From a checkpoint of a small transformer trained on Wikipedia: vocabulary 8192, a variant of Adam for these matrices.
MLP neurons of a small language model. Each row is named by its layer, matrix (gate and up: input weights) and neuron, and shows model dimensions 16-111. Each number is 500 + 40 x the weight over its row's rms, rounded and kept within 0 to 999. Numbers have three digits each. A neuron's up and down rows have the sign that makes its largest values positive.
A block is one neuron, or neurons of one layer that tend to fire together. After each block is what it responds to, as a language model described it from the Wikipedia text at the highest values.

L3.gate14:488448475471519485453502441522475490478533505538457552522487473458443563514533498521499549492390440515496548579478489625506437511433556469518524479527549505471558495534454573544449511560541467576508457468517444449555462582557500490513466515468522468487474480526520449505428532489526548444
L3.up14:528552462525481515573514446425428494491387428530579431587487523528444494499589541503500449450490464545480457511427493468476516438430432490457451542537501506512561440536520557430460568444437500516497468488446500443506455476537574452500488479489529569529430418517472460599488540479508543466
L3.gate217:547565485598514549533565533505455451565489512485452488467439562474517453485520497575504463440514490482447434472454551496562520553477494537511467501463440550554445589434427501509501471464532493471460493571477519471468548505515564487527474507448511517531526512527475502546529532491535446560
L3.up217:464498462435489568456484444498483527518501567488418479556509498603390513505522554440543518501464562453503525504491461473467488503488510561492496532510519573467533512538515555529526519493547523480535551436564484575465450524442476485530521443536434494552508481498480547550438457497437468443
L3.gate285:526509485512504417505425547490448483500508534396492448466495554458534501434482532458496481510511555525588558559479525529467503510461493429512487531510552479462513500514513538497547464545504549557576483471551439546467545448487577524476432523476497511501490583534472481490535512490462454500
L3.up285:492522449514484396559452455462464532395486536487573514499441488542453461440458515443488538538471535556467427587440459493542571528510561482484538558517503489499558475524447421460505542537490409530529482448511518424521433463509570516513544474482552421465557496564484434460524518428528487523
L3.gate317:517500481513534550466442504447487528460465488504609493507394582513560497498527481428501549507474455503493540490454475440546466509460511524515453515602480535486468496531460449474525531452490461488533519535464521531563461508525532454421525435511516486490506570517505550443525510422435477439
L3.up317:555535483553478446510463532513500476472485441546539513515570521482404490544452582486513449406471499422526438500529521524475489458458529516526548499573506564495485452560548511442463489567518435485504522552561471485468446549441511514468544572526525530532490468532472441457460480523444509567
L3.gate382:519520527489483516468431439542518497512569478450478526543528533449545577527573466507520409504548498431480520475497501527449480476452502497505485465513572469542496482502486502452514468513518529408527509566491493491556458560479507484549447555478482491537485518504480482460485424475522399471
L3.up382:535467519502517530536465480509538518460461458535445467474467493519595518535497551463485457488439537534477441593592498452561519564543563497459542515542491560449497499470404434525458513385478431524519410475557474476552469492545530564454514529529529494551556543450509517513492523546435479479
L3.gate489:430485479511497536469507549465483519519481500447553487532488521520599492515500555495510460470473516445547488504523547571535480491529532520477479490474490509454535496443462537514567501514509557532498543497500453453520536510543403478423506500600460477514461522532511484479512539518516414520
L3.up489:532437469488532530511499524513462492518447458471484509561515452548549552525488443498461505509493449470523588540474465565458501467480545487482530493504457461505512521450453502482477446560565535518540534426492425527562422481499522480535562480483439536514535510578525519449529544503506501533
L3.gate551:494546413469517486550478490475497435485460488575498574388570503559513499518528480472563512418420529549514502527447537541556569496483516472487512522484558519479555572490526499501425509482508469546468512565519508488461523462459532487476432450517570460489537513466524521493464551444457521488
L3.up551:481508505581492524486510468517445502551488539476472499499514490464419483450574501526510482445457464478541520491423470515512450485565536459474509479457518512525584466521523448411459573535469488512481500525483469526469467487491427477497524529528483477442584523496462537526470476535402436485
L3.gate568:565459476512474502433496513512439471557543466502453423535472449474503542448492542518536523475568517533420472447422569506506513467485567492453467429485536518561539495469472564445470491539483557510448494594501528477472560502504479488527516554522467482492521510543493470467430505489466488494
L3.up568:442515550483509519543527545481502589495527524526500465496489576543592444447395516499496562460564457530551457492548473468481469391517486535450574453503559536488509564494537532536493531565524451443536489439524477539468483510466529438473553520448495513510499543442474490449547509521531502478
L3.gate571:477527480533493485558455439523482493506527473546488436464493505509408443416502491520576510521547554513450449478497514483467545442510462579473519565501531449574487468494505438459455549487425489531513489544453492461532444453513512494483488439486537537557470458566516521495505544514468476488
L3.up571:449552560455521514517513468474498475512494540504516511410536469517522450482476524562426573508448465496533443512468544524491574480470516438475568435477550482461535488457504549563554417452506460442498580601537459519483491468522530457476556457427499495548550490491518479556510463476439487523
L3.gate594:448545531483573452566483524584512450495480429553529447563497525469522490536512469518552503498503535514513504487462433502563587522451473496579551511570466527506522484549465541423561470511476516492541489439557474476469571523530432471568475502471526507401452506468553567506484504527447492527
L3.up594:520496453407479471507468488473456541449576506499511474467520551527540456488484452500524494525498483432440445518556525538517463510464524526483556520595485460493530528553446500491477481454458435495498548476493445524491485567525483513491566443493487457563546453538527522449525465507508544444
L3.gate671:513485477519485460527426437523439458537512449528482502475459475512498504481522489464471619446494530442450489471444530538535519557519464469576464419531460490463502514439425562496489495476435426562438471575443539512577449484528469470518562501518525498509499449446497479496414486506550476436
L3.up671:479483453457496551528566491503459551435513479457520526561518566504536484558569527396472472507484424526473463586503457479430515501589468563552467497557506452419510501477518524500450557532474452466564541534526553569486520458502497534523528510513525496479539562471506517480513465557422518555
L3.gate839:482514460563491546498436466554475437554495480566484438465502482482435459502467497443530560481495515458466540446499566467505505499496512512468481509506514552543538561457500487497433487547445473518494445533475471475501521447474426476445543452472557438520530530478437532491492528461533476508
L3.up839:449568467474584529480496500472517440499527515527550575508496483567561514520488449479464485538518505418488450507422431492507481482542534503515556475461547462524472494518452448415449522524462498457536474465528532556509577475510485532517441515500493523482529517478475465392488462486554467541
L3.gate878:518525444532572450548462505540484474484435539480555479451516508374549582458531476484479476485469551550522428456451519543468535471540521591501493509568524513551536499517503562456520473470499487493477480547500507519504553551437527497553450497543498490478506528539584508506503496516448501520
L3.up878:499457454513446544493514500535498528457481514576520421523520452523466564536437542536549531491469486478509458470468531465481540466426481525475460499486530484511530491563425451508493505551532497442505471459471490562497492533536521488489422512496509539479554540444465487513479428457556545528
L3.gate881:487501455466565481470519464497472411440508491498505544478486504517492529482505556494534431535469526487539471469450441542425454518475559580483433522513450514515532545557530552497500550467521555484469566537507512550466553536525567423499457461576536487432573505580488465505477425564451530523
L3.up881:432438525445551517506451499510447570426461568510537436531545564537569545531446520434534517493515474495522392516502510502408532508487487527477488487473533447549450511550451488510501568550454476523475526481525494525515527451471503502491423545496514497439576503463439481480538430455441441546
L3.gate976:487459457497544516573511479528443450553434513495498451495480523459496463512469455465515429524442462490491515493469496479472475430510476562492487519468488524519544566540511565480511455446439510524513489462463546543461507451482492448513517450488547472456543545495506520477511461515538467565
L3.up976:502470453447493515453513486534534420540535551419494472499489503457522540482452492420441558483489496482569519440528483451459499462602474456518471484489543483549480537503511551442483437486420497537439462538516561537517462530475509470492545468506520499553518474494425506464436497471557545524
L3.gate1000:481453447521500499474535475486522518511475499569429460477475457541429466478521521408507527505471471438510480475544564527435496449464505479487463473505417491558444523585511538511458456563494479551541493466520451528526531554444464479528570418534484444554489505508484568525474550493416436540
L3.up1000:520495555458503488610472527453449480549504480477537429477482493486506447493503523519504539497478470522437525556518532496499512500491472578520520510514508475573517449503501589562608420476503515517523490508492441482539432424454489575474474471523452429571438529514522596513470557563506502553
Post-noun "of" linking

L3.gate103:508522508455520472492556541495442467538493527527562436538479512516547531529414496433449464524546493511483513512494498528551559474502537537500516447515483540469494484497410479497442519539414454578447476495520549430506520464549457477444511455492479455468522449507543485552557486448476550508
L3.up103:520526519482438580557501483470477497477471519528549443471477531526459395505486504486494497498501570451540537525545513464520511541459497589494560446507409528533487546483450537488489463549470523562560538406439438486541445483586465541502453491560471434498473511511463451472420578480459505526
L3.gate121:540524539473486471548513465463485458524456567538525487498539435596471555526481450414527530463525554459440525487549509528507529490475436478491457513490484507544501519544468514502432551539426471556476468501444545478517536544516513538518483526529520537516471501535546498484430456499420493533
L3.up121:501553525530508527473535489488528457438548486535506405483576440543540454521467428545457533486606521551485491551529464472484429483506542481496523452497489580498460440517480507484511468464476526529563503496469534468463466523517445510535438413480476520520489496501496470420571438506572510548
L3.gate255:413493495540544501472449531544484391438409536507523498432485485440424495514519460514504543504472468542514450521493494493415457425525436460450546465540507462536580553471439507494548538538484429496452556559490515454557497533512400528499478494508488503537567542451512454479456488428465430485
L3.up255:457511454546534517503500432560505513459506562487520480536543562445457546535537532525501457522603474555513439492494524558497503610472426540509496453563403443475459468519477453440433505519525444501539442501493483474493541483381519485465456533513544454542424520452549438543484493453529527390
L3.gate258:481512520490532526501501453510511516466454545559467494545520443506465457489605484448527584492506501480497578499486471544573457542557543430466471518475565493526475464488573472492417475510405515480553545476535531464503458472482515453573522553490558486545504469461485489517482526427477476484
L3.up258:451533475538512514499500462565464404523533545506458462553490498486485453556516452469479458463500457439457517430598535495435516407441521417486495504459513505488443507504474438467481504487523475545449567502506387424487460499519503546473572476445508501492546478512506444472449556475459441493
L3.gate262:452438490529469455476478458501475485536475537460515413530523552470504481545426465579425466505494531486469424502450524560494524525468493495445482505551388458507522475462503526498509550461420457526523581530546531429485426520424542518530506460591532475502560473542503489484561517483465492473
L3.up262:481534489517559516481419492540423545474495489538582478512461481430503476515512479521499496521521440424428581473570521521557513550514427492468542459613515451531556512522438483473480506555509500577530454523550523492515495474473513502486526576503496540537467520454488459434522521534492456517
L3.gate356:427525483500419522482509469500483539481475510484445520570551482485482527548509449490532553610494492564539511493462537463433495552462542444524462481520484508435480539498560483515518485527509498613548471493455495422452425439450547500532520494465448441531438514485538524515454521552451511480
L3.up356:457529458499495484496604535499456541438424484512482577480438526392464472516554575529480526505486472549476472509484470541560556503464469532538520516481428518547524466496448558515456457486511453492591445466460450546485484510457458444556442465551502546490542562512525518526508468519489496452
L3.gate389:466592475539485534472502448490475489482439497457463532556514464453483502543426542515523522519474467504514495559546515523468523544533429480493429443502517477500458485521557453464479428621407554549482550453459433492520470477508466472551481491514436495505491529447563443513476439397451495512
L3.up389:429580551475507516449437440525440446519498499492533468410565508539441476477503538510522570461558525546491515538480521530494463567505592460533436443570520470551505528452525548504477452528540545445493486524450471516580481506435423549521497472512460447526489444505522563497510447475505583559
L3.gate442:428514457527460462467489444449554431465574570437486491517508484440476504526491421583477486489526436559463512557561533537447438537498483457452510516543563434489532514558519504507556509517545551521462438492505451523456525531455480527468507567477510490545527428490449506558493503459450456496
L3.up442:529492434543432439496528473496507433527518494539532473474518514553527507517517460514480466485495502454444499464561470552546472496506537473559562541505520488479498505450506587446541460453495505507559419559486462478556526488512456480481537526494506444566485532406501574508513503497463477489
L3.gate466:530527446466516520542525542600551549518434490532522511505518452526481492441555484425525418534517496477488552539501508461476520538502451548497436534487413534561544513572449452545434513541477455515483546511466519401456465447558472495536490440506512472568518478585460509526465560508478566446
L3.up466:562530555430536497502554454474510573493499535506495424532506452494459520530543516499500461488467533575476514532497480438486490520499563440582521501474539465489453533518460511454509472530466507486559461430540526496475494454453411488487437533542473488500465447450527587516538514474501486473
L3.gate547:476471583541429548478553457539436527413525498497548521489537604550478453503557496493516481481517595521497530522476474563512495546566491463444474511529525521543573511570575485461469494488522469468479507565443544562511466518445441534417558458454521428559437479513487527501438522483516528555
L3.up547:532491523554558514546472465439511531431584541463474544426443516583514490470501472498529557569490543516548480455497437427532478533533480581482472515540495530444520485570564471484563474520546446501432543573515547511538495514520564484454525498473466541524484489510439478532529482444481451478
L3.gate662:492511488396520509461471449473541582472479521514522451506453448539511523505455478552437545531514485531522528560557538441480535508494519466462512541436507429509474501466475411483510504520420531524449515482557504488530450518498502504482457476466496488546551437489508478534586465469482473496
L3.up662:530554495493539577485522552479436502592463481446526490527565419534490530441494471476520562462446479506510559508523554539542502494556515484480467475474548436466519532502460479502504533509543437534495477496514439419489496529537503551489512486479530466562440472536542526488506541500485470446
L3.gate790:446485431470454512508546462568422447535517542523488426551510486539468507509471461497432551513526488468495525469558520531470495500459477472544435456546492522448449481459436473474473428526539476489552471486427510572441492493444486441472488464513564456542580453550591516505506579463427519506
L3.up790:525490482516466510583477541491485479437470521470555458587515523603435462491464464462516553521536499491519549512569561504488571547489444465501479468493515493423505473477482526486458462423487437426478547555432480493512429472499495460403448475576531486490507531439484434542456477463468487482
L3.gate863:520456452452541501501447497518509504531494551579524446547467523460528452545501470495505509479589521489557467542551506389480497437454447502551542520484469487538579472546538473495505467481431509474477564533421545545501565526567535519486547474470540502571463446535509503555475557502522430463
L3.up863:572425552507488525483463631534522454456489546501444514565451534526442467511529496500505465440492495520524534521499462557563473519531534501439485528551425519529500470458478566544486500513448531482510527572558610495537514509491519494533450468477471442439489433485549521501512553503495524450
L3.gate882:512490464518507522515518519510483449578497494537489489486561496472513467497495537498452462513558428454448482426538546499510476527511483528418465536557520492463495538576468539470591532591519573433489424504500500470487492519404503508443538454482548496530441482502471470532446525508477521437
L3.up882:510494579498530492476550502570518528509455497572495493515528494491455471572537480501514459550500490494478497541451511506468510523449520465431451472533479534459477518470472546477433525485530530516425451613461471498511588515495538479488479522530547561580521515433503556485507444415559546537
L3.gate939:496564522534573490493508513503522535456462505511498547517511491463476460426425509562513546531496521517479516478449534563473480519460480542497496451431528481573467483524454533476460549463458460512532439463442529546475566450431441423563437484557481431488539460438472494502419493507502523509
L3.up939:508494534495472512530508495500523455539508532505482535505546482503547482506443499532497506496552412534521553533418492526548528486503454471569492466564456425474467468470451552512474489523469474415464494424495422465537470457522506496553461459535474462451459556535549516480532526468474479475
L3.gate954:475466529435507502419463489556527581531426486550529462490463509550478448513471522544468508475599498524483495536506498499523514407482495422478447508526475594476456578531444496512456565550467489481483527510550480487443541465516483498518473542452579475507549410560548521495496407533468519478
L3.up954:561530591478518443513468484537497506535447458569489521607521460478526455540521528584453560564453518452515482466498512533592479531462511480482488466495431509443496555502523411437497500503487471435437552475515469496510496473434499482553505463515532475427477534555527542406436510475478530550
Opening quotation marks

L2.gate43:516555486483481462511497532534438498467498570493505465474510500528493508539562516514502428534461554552556510420432521507468560569472483548527480487448473556413595482434585544460525452459437499510451473491449549407461494525507553542493441550487505538487492511539482553491458477507418435514
L2.up43:432480464517486538524441510543480446556546524504512468575462476513518494493498532479514506507551528498528480555481551467533612481505513522451562484473509471489470457461444497466500528501509468475520439550487519515484498506380461538535557527546523507536516536435508461505485518493473498474
Paragraph-ending punctuation

L2.gate282:456552403486511521542430409507543441519544544530392453523509438507506467471444434546460483565442564508495481551507515487534548536487562479537458535575526459534503559453475500525548470472480493422521500559483516516506482425527563504491555547546549491424505518524493495522471498591552456526
L2.up282:427489473522505550490566496542467469451611487566540491464516441576505540574446538453538481457549480509515471521470486481474477476435502493536485463563522526527494499487464521535447499452439417553487530519542502469543517539506434474470481490547483479446504533498500497451526456462507445509
"of" in ruler titles

L2.gate195:519487532502504514548465478416516473532492404479474512451535476473543560536555486582501487555548499417516510481556536524546514447542540445482503531512451584453504523520543459489522456491434447544506390539558488503506543465481471452531498501539476445538491497521522465536377501503512484522
L2.up195:476509502494533514479453473471475520594521529517523465490509542472515480521476510448498461505529442452487482514560548500461504456544469542528512500538459482480472506474560466515556549580431466555494439519483507559529547522529451473542469465554445458540515454485478508520457501470532471510
Opening quotes and year digits

L3.gate83:439510441536506491528484533542491437516480514463496477409490469480508475438483544517515506510461553512535479545496458508465466472573512541504533480562536544510601521493506513520548497487492559560469482560505473464570553540514549460419485508521594525540511455474520588548476463558485475511
L3.up83:583526449452500560537463491540562491545434493549493512499466463522462514475583438481485508517449498508511452436506538464460504535453542564514524480458489555550532479488487489550457425522469477453471469532527508462494460475536478546544524460463495528460500480495422454426458491466487553484
L3.gate137:405521410532514556444454528500522494471495523488470506459476511494479485487428529495472448521537470480482437484461469448510552527521444497526485525422486534446548578432501543464504476481518480488569521557479537480553506526443473496566488441489516535468442525449546513514458492477440428506
L3.up137:462573434555511487485483466541510518510537470532506472483431550540473510491476530465467438525523499531524522452485514473462611529465497509529484505492460509460584500405520561510529546500506475485557481528454534488552462517396507492512515466533561528427437553464560545468419415437486427458
L3.gate273:424547410493510492573441541616493494492502565531493478532522388521496581524503491512471478474466544516539475484432492473505448577558494539503454464589474449502521518556542559521433501501494434524484547487562479419485471487484472537533442505518468560481533552506488500467520519548423517494
L3.up273:532484534527463524543371483498534479470460543493415528537545434481524435526537484540447517491420510468514488502548538450509462492459536488400504450531523497472516511484455511528518531511479535513488508541481465460516440408491548459450479475457442502460468490460540485543548566549505533534
L3.gate447:490494556516460448467453483497542523543415536557526519525494488522521424421515486518480479508481517470550504524473523508408456604515490553496555478537453556479533545460479465477474475462444463505487417496438454485445502478477473394514503472543492533407486500469489446419507450489498473474
L3.up447:566472440505545553485561495467537515454464538564449471518496492495447508479491539487396546482496529540476509480453492559501521515511547487476489583543450439496486548517474515518466481484476497531516557430526529481476535465478431452483586476480431494443494456519468460486453545550528517536
L3.gate478:534434443420462468435467500504499506485443466529518508505514503515493472458548455454551476456454518512471445508429527541489480453516497503491501570539543475533589479424511559548522513553568496585573551512507479494514473516532460427475450493486549529502462441507496490560435541467496487539
L3.up478:462549460526541608566493509471463462478507527500521489478420447535489467580521422507416532493559519504520514496472522525546500464489537517476552488535455420496545467450477540497508556538503461469523509541577512516560463480528554420538504450520598525523537505480418469538490426592567481441
L3.gate522:531471492499504508542522479498544470485522517486544487456505448456550497463582486530405517507455442485529492465479476444468541461547447496414479488551432540480544510525483553505550508552509544463543551551486437548486505504478484411480532447501504491401528400448530477463441510607484473469
L3.up522:557539452513550622529522464539451530514557460499515476544451420450455455551546477523559459458475475523584466427540469450445524488508560446448474493418495488481477431482554511503475510492476458487505508492422471480445524526507483448542425505509498470454416451493438462433503560444502467491
L3.gate614:513493473509512495457456472533523498506497470459442441480492518531445438481535469510510490564542468506460592486395496512486477471445532508528464439501503520512569554363520550457573480537546520449546498541435508408428473516468427501539503481543525528489541544525466553507457477510481452486
L3.up614:520555490517488573516455506514467467538405525569495476419452415442518527537549460497438573534490544495489421464443428452454550512464481478473476479508519439470500474477479530513471499507555500505560450527490445518481460490474534454447527459495516473424483542461527519386483470556547513461
L3.gate652:417486423529464510497503468483483543435487522517500505464502519540485495466441519445429492466558458511480516501486489503559589471453464529513467521474493530512567505429500546525590488468479468513517523502488538468518457469439495506563529452533505516400475578468557554472474485453459397492
L3.up652:443545431549524516445443531527508521531524490513499532457501507572523476449472533475530465525498455451452495402433468420472538513519518441552452505431467533430556533459448516511510516506524496490545448531444562460510484520456521567469523503522538518495426527450486544500465489471451490461
L3.gate659:456531485501466505413490526548507475530511515521507474457377463531446490449508503472454516561461530465499452479503488508466522483484520550558469536456463556498581523412502565524497568495526478480588452507487513503526474478464436572495542457538541489486476485505552572488468469471460450538
L3.up659:469568480497558466545499495575529511419533492512492527469517523495475506467477514435477527494497457446572498536455523476554523431514467509509520513467503555437503527463537516521498528501554507479511504528518548507509521544463484439574545495477462556451516558452464551444428522459438435451
L3.gate684:462441564532542443469478529545486473471500500491454520465571476525423502427520487498452430466442493513493576473435483481572490547438496522506579505493584574539548508497484490471495460408483519517547495593489499435412509502571528512558422453557543470520485538553496522501422436507459572485
L3.up684:545484458519482510552442522467468545445553485466469499538441495447510523452533402416502468532519443522487494443472534487513579528524589506486477586546528566451567504471534546477496505540547470508561550511497431533513517408494463568573464476437503513463521491471464503548505416469522530461
L3.gate785:445498491533522456490476430474436439480507511576457429511528468464492483491445467492555488545526580539506537501582517474512554491435439519557467565484549491484511525483515416463476467470488449524551519552495401561553458444521527466563453522492510519460519487524529495469524484482507497471
L3.up785:448508467542498448475463500546489538494524489529491480534468485529430481498463435559562545483502410464470565443501562442561449465424521484491523451528521508497448508477532610509544446481532512557483455428440503477498502469462466547438585516479532456516490461441513510553481446440518481498
L3.gate792:548568427476455522457484552519477559528533540457501471441479471507551491502519500504544472487497549504522456500444470434447489552472546577530455516445524482527527499429485550445469498524405429531517414529520474455502446522442469539535429533501491433536481509424493517473448505553514462504
L3.up792:498543502504468517532500476559491533455478455460567462490465532499508491480493479503429500479466543527488518504527452527483542467554458438488476568531425553447553464547461515556540551533528512533543491475478479398564484449451545522484487573410529572510445578498547505504487482459488473473
L3.gate808:516504485515565470426462450563514445470469465507444456511471553563471585499540571604464477568540576490523523516419478576461493484496517490463443539455472500486531538403523517463467495505459491526549461515568538500512487472506490506493447467469500507549458482396508436452422447478526490548
L3.up808:600408463427481441508483530525493477489524499486488445473509516494474463482542575527527492544493474522505516499359504533461493454436479548476472480532481545545419560467504545594495510588482473499508521580491521538524444473555522499530537577406448516520529491523510474429508551522525511465
L3.gate812:510529481472516485480523485509477482469552534583474567530460465500489533442504518497575597477529514488533528572491520519513458522586602555470496513491491460533477464487464527526503548523465505480547465473506534485440473575450536497424460489544470466579500528415534535491444499457515535498
L3.up812:519529550445509475505508464502523507527543477455536540520468503417526511457567517490506396490492503493486458504528452488550488524559534462471445508527497498473505546484511441460490474547481495477530578497541479521539478501552497541565450488491454426534498555510552496390539461471430420458
L3.gate902:458497515486502530485562451543442461512495507488552406474496507524454471562514498552505515547500499530522443472524461473474475527502439437514536511483485441445424504426518489442552421485486555516496517503424518412425558528557467603477513491511517495523513566484570490506513499553485491500
L3.up902:525510509448523502501510526531531492472500461505452591520474490552465483560547574577571523497480528579461519553484563490487482506558535464499525505529503508476483555491512447504461496509476518446509552490552517592512505495479458470555581476438491431522471500457518447504496441538521523433
L3.gate1016:479455530476448492546569535585456464520536499484552488462476478453578512494550471478474512506514513436517563423493487481416472500438508502454513476537425563471532513545482533500492474551502511535480500450466574539523447558420488557485519453437505516562528552494534429534524577458478487498
L3.up1016:517459500503502503452448504530499504548509565496432466550457437559518476495523517516501472580483507438542585493453542538458518562558532545546449475472543555463511529451533443572519395469489524501500427534522536540505442507508533537465462532461473444531456438524463476522553505528514468501
Sentence-ending periods

L7.gate153:512465467567439519489525481509507526509540446462488504479477475480489524480484499447501474520519487551498534522567455511495510495502482477513461463488554446575523515532488538510502487499519520495519582571524509567549485483519439522462534477449510557547530505585534508520535443490508515466
L7.up153:554552505552484502531548454529555516518483429515483554485576486557417562544550500452467554528526480572568461432424515505547520494429513559421512521521518502490513496514497461437530438539539433469438472487489428503486588514499511464490551484459540554539525454481451478498542496486519462440
L7.gate237:536541472553540471450571431456430521547464559589491494515529545589476497510544473481497496482511558434496428560510521534494521505517490481510481512491585521496479540511504480476427511469488490501491463595453545481484542463506515528512458435460521428517499472512499471504416473500453536509
L7.up237:410526494472563449472528481467492480465487535532473508430435556518470548494477495454533420516534475462491528498499501538553527519436499567557504564460573458423535540490491550404500439476503474469558540513497473478504494479522446472449513520474492549491565537490559494522428433440558523527
L7.gate378:478501475506501483526530531475516507452477487494529516564503492515469527493507434426538558561473507497551489471423547451492499481530472552536531542559558540532446458587519533455471539540516495484512434549505497511529487495547540511415534455474479523492496492462498536507478424518530482529
L7.up378:500560515577559447441505412533423510541530528508485520418445473505494504410527530482444556508503491449464527453476421512498503534570518489552478485494536451515517450476592525477523491460457450514473535578501528485521520493553515562481497554444528553504571545428484490455463489502523439490
L7.gate968:439443520485477485493486487472481485523508510605467465552539582530518471533431469411564539524449489480511448535510474510550555539476467526518520428502498479489465531574518513465506474464524476457499533542595500519482546568553482514485480394525520481471545599473504442503495494499566488529
L7.up968:509525403409463446487585537531558455455510479447518552467458518486396453431497508469496503508568500441523487557420441522545427522462422571507515485472475556451570498503570484463456500480523415481531460511503570470562472443543546476467509476552396443470496467554432539486489488515479465543
Relational link before names

L7.gate520:488465538517536536473515488512496472552566452534444470512490523485396528474512440464553520509502455467513467552617537504519469549548503532469514537549567565532523552483559591511546491483459441481566425543455449504477551435569498567552558509474512466480505465514574415454510515473502457508
L7.up520:503522509495521496481420560502407476480530476547470474536480529509472498518537414527523448497534519458469478497477503539507526423450521480507591514472470500443471536549465514527534457448492446500464475513486554504455564478476527535423488469511537506517482522497517439485501510438504509451
L7.gate583:463572434520556502459596505455458413586429510487487542541556455461466483534567568544483503534543467486471441602509525462464504564466538466464464560517512535527483486521446485455440465540474506495552464460514560521507522541555478499466536501491392457591539508470511462479478504471501585474
L7.up583:438552518546452460406429487481523456533490544461546447522543545518511519439522470542535490530546475413524483595495587512506436489504529446511441543569458474521530505474468468532555426521488525547491491446459454511473511535469469582482523459466526457580505457533497467530506492458497490498
L7.gate660:469544503444469494541449572485494528458487511510408542494473530425524514466525454480542599503461461532489519502557506434553549468494509425527449532571539524535484482505497504522490542489410455482504485525525515518458539482486440516511496543531530467540489546530546545559576559375468459505
L7.up660:556510438531485463416530510513476464576470513435490467469438544559439549475510489572381498515563491510525448503537472478479559451528526495474439467426488484539506453472494500544539436453484516465564471504495568530539553519414462555442453540470477497480480494510507492470550502505475472527
L7.gate767:459531464493450499491478526512542507468452455508494432471474511557535404503471549511467521455584412484504517564514546522528478507462460473451486522509524474486471502472554538513543605530431471501447526559541501490509486456511488498474491540494499545524421550491529550500495495445437511486
L7.up767:486426544456497518577535499514488534452551428460452532501540532490502546509453516444445561489570528568536462546524548614510510457469505451507534517514511507451492513549563467484473459492518482555555518465480518472534522546400482511477498457579480526502541526509447526527456439443499457551
Opening of quotes and titles